Weights of a small GPT-style language model, trained from scratch on English Wikipedia: LayerNorm before each block, a variant of Muon for these matrices.
MLP neurons of a small language model. Each row is named by its layer, matrix (up: input weights) and neuron, and shows model dimensions 272-527. Each number is 500 + 50 x the weight over its row's rms, rounded and kept within 0 to 999. Numbers have three digits each.
After each neuron's rows, "fires on" lists the tokens most often at its 100 highest values on Wikipedia text that the model never trained on.

L3.up2174:470467633395514393489468482454502489476495518485518468613469435591379418524537459534517516535593457415425528469505528598465503547561434563524465482465498487569513564487454558555376467560492524539499425479451548527622412524463535414504652524576541446460495474444492468536439433585516459562541405560381524540414498431459519482500465580415499485488470534469461459489492565578431481416526485544510488604499521487457465504465462579515526497478491584564590482530484485602498587549508472467538493528466529503384494467454503444482502438482510498540466467460471516526505433452531466473549554516467418534581530431405459530548506423566549444501566546521462507438529558604499406449504509443537449521504450525566553524489498565454429500543598511519437534493595531474552516532488504
fires on: " |", " and", " more"

L3.up1445:508474530469549477550508512510510556573489513436451497510419435460372550515466414438458474553472512389409533554538477499434530472435405485490460538541512485542531597525484519475512367489427495571518440557414466504598524512479543454462404450494545512443523521531400461461526465572423445535518458553470586523499514517478558486548546567417512478488507554494572447531499464486490503450561584536479539518450559407524512497534491448432555552508556579475459530437384645534492506523507481574509503505513519501538554517506447534460493493496565538520463427435566517406556490535594513570477471494441583546584476500456498497441475440528469439493513566555532558457476474618516470490450522508637488402528504480459524515468479495478432444504489498618452572510545517571480483549509551
fires on: " |", ";", " /"

L3.up698:471404526381512541485541596497607572521467485537592549457465474571451421482475442553475452525495473472520480442519429494559442514463480469517461434443508527507589511433492523557532526437517534550569434516441480487463535525481479434497487434397464528486594489480493573512455443511440574589458542412516573528564469501502548476483535565502460465525450442540526500376520506447548554473515504551478561437551523510581456472477450520466462452506523550506505525557540448479589460580500466528483543447461508487475501507561487439529435508487525512498603390400487612492463454541514468522516450544511514540527525494456521510540428478491469514505535514487511474464479477501520626556442526536429544542479426576472485493565447536475477383483503551488421462501534486594431558617491473
fires on: " 0", " |", " c.", " 3", " 1", " 4"

L3.up2090:425507442516441399500558539492508470459439557506499415470556540501597548547539497462548469543504526556562493459446503465526601548526471475460563519512615502539475501563466566627451512490461543451560518520467465468502405465478562516537525537465485482421522445444533562566507422505551521572486537419381431565577546516484515458567599610520448490425455528456485522517450555498512420519471461536474523443599535433517594499553434457537416509516494512541499456525505517509453539535487465564574513517552482472473420563520551486438521498418518546537531472463430647535520471559554549474513435477544498474497486529539446456591459564448545481530598566471554461446567484453505556577453498448471506536511463523429447549510552511521563478538484548465445438462442496470542572505575468
fires on: " of", " and"

L3.up2352:434439497550486572492470535474549479552503537520599522427443472391481533473413549490543511517550409506573558566521523535451460509583427468558465534529461521481431531476494562457453482595416548487446463502480503542543444501438414548621535448482512477535446466454507498480440498443532543535596513404426564493563502451498548538468597433488497423621487570543413599421546342464597396527522577609426460456555471476498484451502484561517487556481529554550501534365512517464497556563411559453424499525420533515493520484515476452418438319492561476498547506548480518511499428460545531483537538552414413553454452537545460447513482516478543497481564518520536460411586560490494523543578564424483421445538548527456447530432412536515513517607457472440514494433479420509476437574522513
fires on: " to", " near", " site"

L3.up736:540437449422564549587569450563463459503436493542465381521481401591445460553479400474610512539412502528459478451513550516530452502506372560624451443453475452591552533477483529479615440507502567514447541510474569552544588569506530511442486534485397410512404590537637429467487505515397530437454487550507494491554493461489453597533489492460540472530555515477538527538472570586488615542485534599448447509532515548532426498489496494484510527518488493542556393507442439512498542524478495476474512535541564456527465535460414507551401458544496549463459491373541487507451459447649497526500523477482482512637516556428531536475499554535493489576523534524522474524526476483532474489440543474551597541513552482481507472532528456459501479598361474538464486491548534503531507509412548
fires on: " to", " .3", " of", " .4", "|", " C."

L3.up845:540447539486384498508458404535513510377427444517480456449483493463623450550473533477461476589502494454457580412556531420499454525530495545451494461526498544540506487530474509485549465499525508413457502523461475490491510463530477511490409462456419591442519556585428494491447457417499586424579484566573546494493533366553503538459493473464474503478635590406491525543435454507541517450571528514520560511517507436492434425418441506472487385500452421524422528598432482537439497520506477440506476478547431545507523509482438532443358395533448440396466542433488479502467622550471548527552593466444528386490443493500545570411576594457370520545491482560537477502458415495495489488537433477471468441448555447525483536437492504410569530473459400479548462504561498546463456442516578
fires on: " of", "isma", "H", "st"

L3.up1751:529578504373511518633524442504473427467447505495583549435495528551490497442464446446597621518455530494433531477403571544480451544512544491569500464390462543574545517502430541516492579492472550507466547388483630516571535490570509474435568518553524502482464537381454537427471584463597429411514541447344550419555486534503512492520498534443541519636452446424445534611506531460421444436512558450496450517508515433504495549552484498440509484419557456500482509555463410459607564497544430565468493517460453568449441523548508443553526546411460441515558560489379585466514542528495523459498587514545598496636507426466506571551481460487520472514524522438453568502583515524467482563521462539523448453540543611473599529543397461507435499526509499551518453523458425493391423499458465
fires on: " |", " and", " on"

L3.up2:538572591475500403598466474604602459458549517380505461465509525472506481436441565410520528480577554508498437496465473559533434461524530539463561563410392469455554470492508465434551499463351422613484524454440491494531490517471449466552461571459535404498461481543412541438480551591514465602507588551550654488519489484522563519607520433518419392548441457521483455459568559603551547466591484472502533491545467461480509470517540408506503415544457493536547522505475494490523506508497475477468492429432512436512547456491473496544519540516394411548478515596510492455425523447548449512475462483487443529487465451597563458541523477515527514505627492585537544525470527436421506440405508534448455428498573417459491522420522522591415559445544494493534497493510508548439467519568492
fires on: " |", " and"

L3.up859:564561461467607514561568488450478501493473429527521550520508462471405508461556557505450436531544449536512546389486515454527520501549543580528483467525413525419425515458460515449437557517533502423419466482623508507525535443447511476426542505515492473538539506495508414563410602506540536522500492442495499517472504544398482437426534451481541514439521460572473549464568385516536608503479466493538483514530551609562468488546519421465466499530458498546536467522445508547501476545571520592568443442480499486561572542478513648529616581498534435403563547518585616576567490549503421523580531544480635535527495559492524478532487546505531565545553396524423453586513526465455543519487545464526498462521508542458538441474391570527522549379594586493450470471498465504583449520440464
fires on: " of", "'s", " Liberal", " |"

L3.up1662:515484509480431475530521450462655432434479475484423588449568339476589516581512520464505509476578490432558442451450503517467506417451409530546532469449539572502496515473479416495507574508492567473452495451513556549611420440454503514535502376586421525504451454477611543533453505455565501488531555530441429493495450475431525450526504513502542482532428540550442484503485587530533533551481499535466571474454451474545577560472519464425435550452469579455487461495555472544497514489489457481545589489589601582493529472475428541421487413572552464474469431452487571566466551529530457407440514532496496395506445542465529477517427436479537422518540539554518537517602567487506575590511548545501507491511479420473484462442551463605431466518408558533515520535501474559447491534536456
fires on: " to", " and", " but", " Kingdom", " from"

L3.up773:511522538395465494472612476548516488500451405462438498492483509418586507578539464415530502449562584379490479369518466540495577456546438476613562521542502528480488451451472473559466389470520476514497536512530487480469514495435580505440491419451467425472435547470462430480418537545489447481553514473517564400461513331527515457490454430430418440540553537399429503417552544510514500582527512531545439471476408598462481581388523508569440604504432464531468522514518566459518468493517533515537562425525462634529447534449437508514504617490471515474468475504481494494478486517474514487486485549497526555523524541548583503516488537479444607469528476500498462480564461511517523421459527555474513543484535519521558518461520521559511470608521515440470533479516529559455534563494466
fires on: " the", " took", " take", " given", " taken", " a"

L3.up1778:466531520510496490392562530496642481587423568539507497640482533517532522582544520543574494495502638541488490503376453452482555546549607443416402490462483457569461542434533489493539512455601545517589474511493465484515531576560423468482506533508484559524580471492464445484514506489551473534462493449529535514567478528558466388465573485487606522494512526444525495471520543518496533460481435547525515504486448545543458459597498572463551457590569557461550516549550538574443519462466553403577573468398529573456425600502538452529519543527543397502526537507506587541506621498491570461443457513506519471506479480584485518507541578557488419406491485471576447459498524496559524456363534463585543388443552484455441543519549494412498488515510456456475480503487502424419475516516447
fires on: "\n", " as", " one", " because", " it", " beginning"

L3.up320:504485473478483586514496536574539459484418458535506467441495447455406501488457381433424551495522559508494480486547525614497553541567453585524491429535468488448479476497494465502527401625439518457547443441546519524530525441457439416495504476485508577504536485474437460439457595546558482463478574461410545469385605521490494508457384468511428588435459553475524477487552440528502478458520445523490491422555524493555535541486408487565556510490568446500562452528415521537506492542526441524487573505396605529454449532515599373617435516437465534563540568482472435393450497535545482465526432526577422554544504495495507429437441481566530411531465555515491522503507529555542475566445512509494403529475487516485559396492375483409480470444561489486505572578512469519501485545473558
fires on: " |", " not", " and"

L3.up1490:429485583477460495616443463408479508502517530492497395505493509509565603519494432619462502532516458544450539370530459449470547519455479508504476437567506478603562636450475485385490497470474561576546473372429578504542537437476577470487422496518493513498571546448510564449470436476531467456502414513481463560507581482491431568448626561437537549504441405458516533494454459521550509462526510467439519452415412476436438563538513524494600438517544580516544485462505421446517472516495447511498525522513564510435490489397509396457474585459529506524546432447473572511529529532451508482480460598497517546516411495421408500542422449541588416432478405552437463544434500456542470544402531551496453484574468513420449460576522495565462523445475543503611506471503558499579558529454557
fires on: " and", " &"

L3.up1472:517554569495479584482449501569492429500468460498573462440508433464526454459448529355504476536503442571556445519478494455481479532519465482453546549353535574487453463524527556503473555474502466452461482401489498487545465526514453465548467535490535531444526528508448575564551497524497493519485515508479435394473470496476518474463444537517438461532509485542531445585436465464595494547465552455470526519530370584492570535454464507488482544500413606543518405485531423493587522461536477534504467488475514558518547476415480495482514550591530451451490570461484529502461489483512556582403493431441470558443471504519511462427556478516472542488499498499527455502560539487485407446456540530401518554454422490471606492442473502454476458404485587548476402518534488451594394625574556
fires on: " the", " |", " 98", " general", " ==="

L3.up242:544500458533479466428597463438445487522503583461440556437507420576430507408471447490570556521517514458527465443405492558495423562478418604495473473479559486534528528453532383477571586433449522486544380472464580554505518690514523560488516520514455465532582574483492538474481519434448511542500565524436458538433451415613450529549468491419585431498562467494496436479429494473479541583481547503495504454537481602440495462623508497427518453544499568461559514452462513500450520534434515467459501491489517435586493470459573474542545550480427534568471566430489476452581526476465490433408563547502592475549504586442563476438485566510510506470491437531444502432589559511618483509526486502597503583502525539548559477579511541512436508500484471558506440475503558465410507517544523
fires on: " to", " as", " one", " up", " a", " P"

L3.up2137:525438511499563466510525551530465432585577594528502487414459446544440558441490482480482572470573580549545587601512489524483536587483521583553509469539454482524554485549452401448573528520501497510465444513527554460460503548487444482532480462524561466533592468474523502532494554449446401534533533617486473581470565481479524408525572474546462413444500516402479431545530469565497623411500551589501498560548510502529488455530535531474502461515537506597465608502484454486518608540527500518447577471468455529473443566493521409498516444474589490528459449500553481533438488478479486513532493466505445491491488487502491542494530428511540537485451590497553408401479595528493512449412512557512395513484482494432556462504437547460509496539514526558428579585587451540505482539406559
fires on: " and", " it", " he", " one", " that"

L3.up2763:436443453491446595486584423509488477430509564491529521456520467548524463494508541432459633483474411579501443493464462548529532600498514500537559444536513573540513535466515449473556469469460523550457468482546399477418495487596434495481539436525485490516610485422517568485547556555439460529569487396461497540509527563486498467539561503457489558501486542545472512562459590494458448490452469499514428533570542537511476462405530528497475486483516435460554465648527555443463545498520526522514447447533527421529409410408417425468501468498573448509521467468502566493480460489576520572521485502422476446530505449509519538476484476546547528492542560507491589413464519537518489501483528497536463539493493476493480522476500571553505470467483563468446600456483484528584536385462507
fires on: "\n", " |", " m", " g"

L3.up2792:508498572519398510585570593512425470518370545552585524393474469538491560563530541453417565560545539429527492493508588544489419513480467589595443493447505601479551472567524464499463463509588523517542499611505544546477544434476459553361504515505437529533457410455567469489508451460579502472504551527529516491437486482533532489533531418490503547476447484503588547571462593606547378563478537594557548436489517492492409436446462567496587505533568538516531512487515571497482478543582510521466462477432467483485590414567562493483470439494530470444460550529462554541457551503551523378550498404468541566540440446448492516469587509459438442530540459404464584471620443587583479570455477383478480480447608489538472469442446489628512551569464583480484549459447515535435526614494457
fires on: " |", " the", " with", " a", " to"

L3.up508:554516606475503475525533526461531526417528430363556532557495552490576419455412577442496495604470510518421465570463556491466495572552507505407434432504449498486464501524535529458470440585494382513519395491494534440587556531469593492508496469537634491517574473558508521453559398485475594502513523498471567413480465545465562481433480473496561355540464398490598571500460537552528567492536491537522502493506475491565547502527480476537488511532501537467513531557497455468443476463440477550521414494603522502486491607462527402618520553550492585506472541495509573474552497517447544518508509562419447587567525435494493595516556450524511549458506468559477531476405558507489488604426497498478468509523514384502555575460558611442473481454577489409529487460461539438572458511508489
fires on: " |", " ", " Candidate", " Labour", "\n"

L3.up694:480512558467461448472431504482480563561495493451372441438590435511555471511392490502530528520592450481458469446440498467449451372448585524571506641504509537494503466539588511511547513490432482528507547579362500442476583427558415513468419528400499575448522509538500554529508447475588391485492570467602547490560571424560573600533475505492481603512616494534497484503617537478510587489487597478443505427549500456456537526518486574439384443601419473524529578569443541494488431546486580544586546527519408588434405495521485434489509433448522363503502462530488436542476557491495482485541452497390518494523418497503621569472483451498482484422507536499543561524588566547510420540485486483549392509503528477449522489535504479523455539521435547581628507496497491553514519524470577
fires on: " of", " the"

L3.up2629:529535536493550462596559482502458478524510519460580430408499448483544513506445491501541570488536572484475503485488516570367475505466518481498602433420417545469590535458525555555518577403575452374527419427484575520473583471562540450540473509533467479530556498401486489525432528522507536488468535514506549348453433536574484363479436511468449519450457440490485510519556547573433464514478567435450555565541540505569478402427514584437450467435447516539461454429472501459462537477568608512505592490408541477476477391509493476469519460564444554587447552582423469613537526527467506534522509474549573476605518455418508503542496513562522539460404491466495483472525504573415443454404539551626479397451533515559483434445472474472520472489403565433503550472522509505514486509459473
fires on: " was", " were", " be", " completely", " Be", " being"

L3.up2295:485467567451412543458476577487506407497451490451519510560440464418584540404436444476522459390448503499508516465501435500538468537572581518563408544532476510481567549520487456484466517449466513514452561561554490419463438602440508516528441536433545503530526498514496591536435541546479514479542489514495418418479491494543524518436565500563437526599476495523535381545459513470604456447499604468533552519507530466488405502476485509528488495502534463543518620532463466431445561477495504481491587470501504547534515509514503541510381402483577506540545528520517511445448554539521426548542461418520504487516484514607465479531493566531495502438533405546461558513472470607505550505589578454568451474524541514387617497654505445532554427419445545496445401564481476577475548552390556
fires on: " and", " that", " newly", " or", " which", " first"

L3.up25:537504565544454491449554454481505426508524535531555485449479430547463580423540545431535576422477510443531467477488549583605466482551531438487573512461466416479484619515486522515448517491563476491527525492441583519512473592514553480517521413522498539537418647478503452437491526568509523474443487538405559440443482578573496518557489479441408469402615502496474537444515549470539500476497490484535470470467581480495582526505531556467398500526479462476438615532615501517550472508499446459539478463469484537460447499429432505517419598532462497512514393443526391477454577523492479517438489494484459496485498595553367519482562513493597561581599563600462484568463498479479498524524511388422529455533518528505597515528513510456483524484416413520533477484519490557459519626467503
fires on: " of", " for", " by", " League"

L3.up2309:468369447452501513423531463429534417582464515481568488482556516484481466398454531553419445553465485531466531471376462505579423518499554435483536507483450564460515488533388540469583503428527523475411546475552566417571483458519442586415483429513580466503523532492507480496481465555492581482516512466520457530433497593491464517465541523406477534564580437422498538529557480472548540493532421546436505530511539528469455547491535520482520397503485542456474471579503462503570497527442539452466520582581432522499480504392536441534527479586485494507528503437462437478516466471528425534376455523439481485514495516495495676504580472570533502535522575551471500455502533542545640568414535536481476477540505481533455477448545500534461551475509511546432523467560564566469507422538484
fires on: " |", " 0", " 2", " 1", " 3"

L3.up906:583520539486521480486614522550567616572487480573606516505555456484552419537418478486517536527514545516541458532458470493537487474467459476535497439479493451441598473491525451482510538615465487430569514473532456581483436507566501560521471545412475407485493512389434536530554525440555482520453522501499501556503398479524624501597576474452523547484450445531466572433485505484508536478459584466493517547469490603502501536531534464487538476443500490437515501442416510463488441497481564441454508522512504536466526546525373478568552566508481585448518467547495559582555512474538532521593563561472577472518592491537433427467473477490519451452391457543433503504486512555573548516517505610459475528550445434495451533430475460474536523475538422449404505541442471460453500599466515
fires on: " to", " also", " not"

L3.up2717:565547520391483503588370535522421497447474483504474503437537480564482513401489491603493544525518493506421574388517443485473521468525572518412479510470583443487494523439557529494467579494508554521529432532535520532576528485467493467493570492576591504538464581340422463471486530489452509456492475601556485416570521521445490527499504437584491501582429461561481536405571423484567522597411435531521511507464494490513440562552485474540521464521473587500494475473568429476544398527358528501537489474485592508442514518463551457557450546561483557403532478438498572521450567466484486579428500578496497447536453463519451576519525506422491445553517538600455449533447498468452557570585554458511421484491488501549550481506376430527423403529569512476475624550457500417534548439493481
fires on: " |", ",", " for", " and"

L3.up1511:525493502517440446473426549552517495540543474552456401539517456537444507384440456570551513428448526559528463495529519516573546493516461447539449526444478488603442469478487514511516393373523493558502399548357547513475481483473542524540545459517550515413481430514493509496469604455475557444512579589575519492580409501440492450505564462492461496550526507503539557513533425485534529542518584485434506522485597487545522469484458496440500464529563502496421417546541478477542525563508459491510594507518605619441540501489483438498434451524418509453435530574456579449594460455417522512513555523490527550439478542484463436491445555502458498512396516502482499508548524496530509553492509443446482463549500630481481517433460482495487653545516425478518479545478459427493457496495493
fires on: " a", " an"

L3.up2005:442466521556537577473434492555525430542601413511481568531517450483541499593420561483552573539438494425553565518508571542509545431526549514519489502488622525546494510520559428478584529484546504500522540542561495455462489502447454429534486502532556490521544506414473479590452476425533513520550528506524548600505553504485429592509449516565464538573583490478463494476454598511518506506538585455526507464427500491489491557530514451551577622489499581390434470455583440517467506441452428483381582454556495568528539461543510512480427497507495517508588464511581569437464469484549455486450583502550554518449488477614520465460402616452456439478447519471423429527529429497478578475514489430483572444550396539564511463482545418403416493393485438467513450523521430530448602575483586
fires on: " that", " which", " as", " who"

L3.up2609:500480443471471414543519439475530598517440476540499425516398494474483466390544502577544533550497519546598453518494514575525489532518397566525528552474501524480510538612498473533461497526452478468507552473467526516554588453541600495479430505384469461545549575566549480498475577500440615481547525477432501522500586489569502495429512454464512519476564500553526509522445608440499464497474500480530336545525491520524532519428510449462434531467434501586456472451489452486518506539546438459538452459433564505514540519487448432522430481542578509476574516495417483491451617573571502557491452486499501510411489541566447567489481536543433463505463437440484590454534541453482463528537570481478585555460517455533462495469531468451468551419537512430443538567470504467471536525525499
fires on: "R", "M", "I", "E", "O", "W"

L3.up39:575448477473564444457487451498454485382425518503518567488492430518476505520484476487504449480500520445460588424425481510489565518573516426460476469577540574475442551500452507565522563516527521492470414506581511474491554459498493422521457532404542498513542578463507446598431532461475449438517488404390505548601593474590548578501495494466430501463431563452449515438506464438479475485517537490410439462550570380490522568483598468514477547563580544484538516486459396484510498559486511538514421564538537506498591504447526549468493439533514558481580534453449461484452440554541449518454510571468427503475506509558602568491428509571439425458520489548460566461512469578532561477538658416446520513545393491577492478455458521548450430522389538533333436469519474524545459601485483
fires on: "'s", " and", "’"

L3.up483:584491554438500542416516553504492397452560502446530501530505487557472485536531509551607497477534430454602507463403543482494517591442575497458471502487506537456428503433462531532573499546422623397376554613449475483474519426444457491496493475560514461439553490561589548525487427428520480476500507472502466619467640563494497444507557546523527435421490507415541616512485466505445506471481562485476562515449558486494541518552573557524514572439543532501472635417552479446510428523517517537426471467487501492531529434486483505453564496602586494479461526462417455461460471513468463507489533574484461475506525474497530542469424447473462451559496523538461472529563541569488566496553503542510519473491538496476514472475464520520550476441558457478444580518425502393481529472533543
fires on: " as", " it", " have", " to", " a", " be"

L3.up2291:479444457545529428488524486502433424471532588417488482481525558581537484596580504448570453518572482539488505470477448499529450516445471520518568507474492496593554577487533488439531475467500441523392539543430531453526575498435467452495427498544453516541491419430471487482484510502493517488463466536479570463373531541563496496368505437547545528479560557421450574491503487498433474525484475443433530510465457468560524466515590637552492389390530461501495474463459488555506566530548452492494569456486413501472471403497521483538521529503523473584551534419518583523580490571464504490533491514565371519485437448475485433502536403543528451433533480503450515385488524553408486478489395545620458476563532496561571469419462579470436486528545515607469567470520560513477595504546583
fires on: " were", " are", " with", " was", " only"

L3.up2323:439497602469565493405466529495501453528427509444492542637595474455523540475507448527478485462600522508486448494543530466500487434434554466472523634428506457442537499474427466387492457448524513475444523529522475527541554480486506477497528633502530459571462494497527446418492541539416504422554506471481513490583534511465490396571471567510457538497572427566427528431486478551508403516487402485495558463521526541457458433492510524508455492514596476572495498455503520518553390488450564482469552443459495484607476413459469514498580468456496524446506446461458565482467477535599614619581493387519495474500450413503516585469535446665503490558540515487529501519535515479422481482480505540556514522540602474457542521450450506491414530479512538515514421476494424464494500428431520
fires on: " and", " but", "|", " season", " Party", " his"

L3.up1020:444545551435468538497477492466532520537533403518467621505386503530548467579615485484580535528500495360549479460487487492498570496419463520494480452553485509485510539483423495488494527475462478434420506474513452551432563489453548569435562518532528448557512480507548476469516468469512574454511469560512511499479437519544510532505518524526526601530507416403463511498598515599481500442467483522511517587469462524416485471537520553545661491364495479525517410487533470557437501535523553457518547473528574487449477486509508444584472503414408527459495399469525428540424464485569601485418468488520541466467539481453539543418542508481426461538574542484462543517542462471428512580478562596485505531504444519567495484418511385449520487539485474488503415600547483527545348557410475
fires on: " to", " into"

L3.up674:499469490504540479409448438398504534544557500533529410497513486566524462503449510602434556534428490515561542413513551481590499451510545484529525475525432464503444508501452478491509449489483497524419482518559560528531477536494519488506546428553473584443489544482484583435519459578480480639516439520395547522460441529474458507481535481538494456508580397421559511561459511509437434477407428519504610458465581448464486517471399477469509461469487474450607536500572575513500416574596419463479530527481485421574533482501459534486348481406488497515476480507503588428517590474492431513405592460507575552602494472489445478507398520583529540534506430470532462524511581508551616571435491512550536452502514400560519565458564482497474486472459475529480514407450515458441503461435553
fires on: " and", " She", " she", " never"

L3.up1749:509489499389466499502562420578506482475531486521461520548451625508552496588626505475507507517379525450492481548506387606499527431493538491462518527536444578468510422416578447413483480504528455433504472499402453481416535528626518445566522589519562512471503489465484395530641491496441467454469525444561550467447529458490551483487557593487411532548524494482473479539439471541548537469501500455478449532545503489502495502490566532424523556506468521543520451545499468508458477418565541447445563515491545545525508451487469485480513452336486473492480524517500471523511563435577476528477433386455577430493439454459478558463561603467536501553577489452505549504574543554567531518475619496487447601462516528501521501439476466482537555524477567512501557479502531469525513513493605
fires on: " ", "\n", "\n ", "|"

L3.up2258:542462562415458475560529473484484502505429485420464507591477541489438476529498478531401603488536437543493523499501472456372399561486531413495443459434499533463529542375419535517430526435499442547505558536525564456501437513523546537492505570493544419460545491544500560521448463564539454419433541529495511556499447510485424599462461545603471501484479564446477503531606487533498451440467472492552462569566600470492439478487474523473529506528493451543527503562553520547447549489453505518436530514461451481548440512484409498534521480599637508536531452528535479499473478445466497578504377499389524544591521473417498441484548449514532495472439515538515503541480611519536491486470532491525518500487461510528424504493557488579514494552486524520431581483562495442488542420480418
fires on: " |", "\n", " top", " final", " Third"

L3.up1741:406497495515512556549509473546583449469554471519455540566548414546605506618430538554583486462587484486542572430408514420457536530591575618473436480610461533445514553501524523487580537542470461522422453523406467415512479442438520498461528532489551442523496520385416402543513521471504492496478521450434436522515534557471431444475549525503541476504527505514455434515598513577523578485474499464502478433366512519481538508500560507548470508439518508546447442504386420437409503542583483502468605463568465537496489513573559494502531525547586613540504482548440543466525527507462513498445610532450523497469462523505500515504489574502440481390467407512524444527572396499531507541552535582555521497526530490410489568422527453437532580560566416510536561420466480452613434484448419
fires on: " also", " to", " it", " I", " later", " you"

L3.up2625:544583483484561416519529495504519415543456480480519463542613562461493419536531455436518422487623505526551463561458460529440460497485449558531516527424392572463525557482530570485607488500551492533489534531534531525438518520475452596510329407388552623443470510466530517476459434578541460473444458577431544459514634467501533505492488489535511534485351609528541495565435560449479385572511505567568524500569501524450482588532533561411490496486422493535489544556471504474520458449456403453454507486511519466530562465559439418436431537598466497535537474498445467461442508498475524536526549466563551512531475456529490574488500541485508492382562496495494472426582547494582415513562563545497463469499477397514527469469583517452414527472500467488402553586536503572464496535450486
fires on: " and", " |", " Kingdom"

L3.up1265:475439514389502447453537533443590469483427504408506469485449478510471468545501516567518459549539481531470502473447448491548532497511532486516519487444487511499461556491407546491473439465458425606531535500516511415444486456496425439525419580529438455461514455443417476595458486489474554509495561504472526526608552577498429499526551508471455455526438458449465528568548442467513485415529449458481380560576400431502422595478496476553476558503502511512559439576529484517472482537361532498499495445475487463477424545493474348584518518506451482492473541525452565552509585492488454482553387514590489504454537399470590406449478478414455513505576570460440453475425498499430573543535524525438532382464630492545552461491579540486479513462572533534519548595478507460509608433477505
fires on: " |", "\n", " "

L3.up543:489531523518530515528504460504569545522364427551415498547491521481529470461449570541527490481553557469559495550463524554537453467517546494522510504484446479525456492508496481534470520533562519522562495470449543461563465485450483419381450433465471515487531528542581534461592503426504642533484528526581552494539459524435453521441535546566504539452437535509550435559513570452513483556506497523508537498510564596472510503519460489461595548501424593441457588538544575474445485429532411485430477479530521517475453495518562575427501524500423494480449536471422523506404604469457435591545612449410493469450493422495448532432496504413514405520523530559465440476510528484485564539483527438470504446481477527446444463386485524515520442451502451569442544511420514427484529458566527
fires on: " that", " which", " some", " and"

L3.up1215:439445493534596466532517507496422473441475467555443467514524364431619460503532482572545437483504463538545573451519573446446545499558563525541517570564549499410424475628576506458452485488475408453577482528527505472501514513428531584490526499544494417412594436556534475518510492513456496575487474550496536536592572462413530569476560506425545520518579510460425439477597539401501448538553489470528534593445538468432443486463429504451535485505480523542523548582522455490471539450476522479494392513584396477521480509448518520479555508464457486429466583474588518654480513578500497526485549416330490402513493583467477500472436489567501419397495391406474433482419554480449447432482504476504490489514486506512515541579549454532501524484598494450538489483578516550536509613479568
fires on: " of", "ing", " de"

L3.up986:460442447477429478483603478485481453576479511474480473547551409495460555482535389529515491498392510592461470426500552551539513413521522474525357543584568398523462538419394493563438424412553521546495494519500501467553578520507504459438530484468456442471561474497498511539530548577505567495526484546437496499485560557457477561565479459527482500487542515455480417556436608574542541493523531473520548470473584442461466525549468525468450490460486442566530535611447525518479569511563552424562437475574499549461483446468467446515508582432523466537433523542559516466560442489451514539565519543515491474529471521518541425504564536537507471525505475419490491414410448492513559540470537479462502518470546536584506579522473486443591472603550525523485413438454467589536537475611531
fires on: " of", " a", " large", " no", " second", " an"

L3.up209:528530432566467458376514551523483526466483491506500456489501500490566495494582434411442492390554445532460615450492543540482497497567529549537549528374573474524535537592542542525502537484531561442481509541491523535545514498525554513493514493492459547517514503443510477425471538506406553538489433464478558520381465540488497493606510575577501492500573467460522505558548451489519526479445557455537521525523534426549553487553467551479425507454508494470478487467581485476505492541552458543445538574463495456574483487419579409461488457518414492518436443584418468474432509504544533565527487516477446523466508521532463403551417494423511522390639566554489526451466553468587466488508415517509507514324385483503445474572473441469529580603564568486473412555486540495421478479521551
fires on: " of", "ing", " by"

L3.up594:490392456503471460572547572542480506579497452448542529418445457498519576620453489507469506504452496461520454463435469542499517482482503495509473441466527462517529493506487425509507458513498438556536446524470538508513508498407595593402515479524468509554490449492440487450522505499478499471589436494566425482377508530463409511587503466483392466510475488459511555587488468466576523531410480599509516535547501493480476523505416489548440451470540559528572480492520604489537447440498544476534448423479459541573475585603482495465447467509518476501527500541474569533508479514498525509484574522507542547491508439368516569512472469547560388522462581486530475508451445548446504510472515629471500576560533483514545433454452481574535564571508553427539488511515490515645557599461541
fires on: " the", " his", "hat", " a", " their", "{"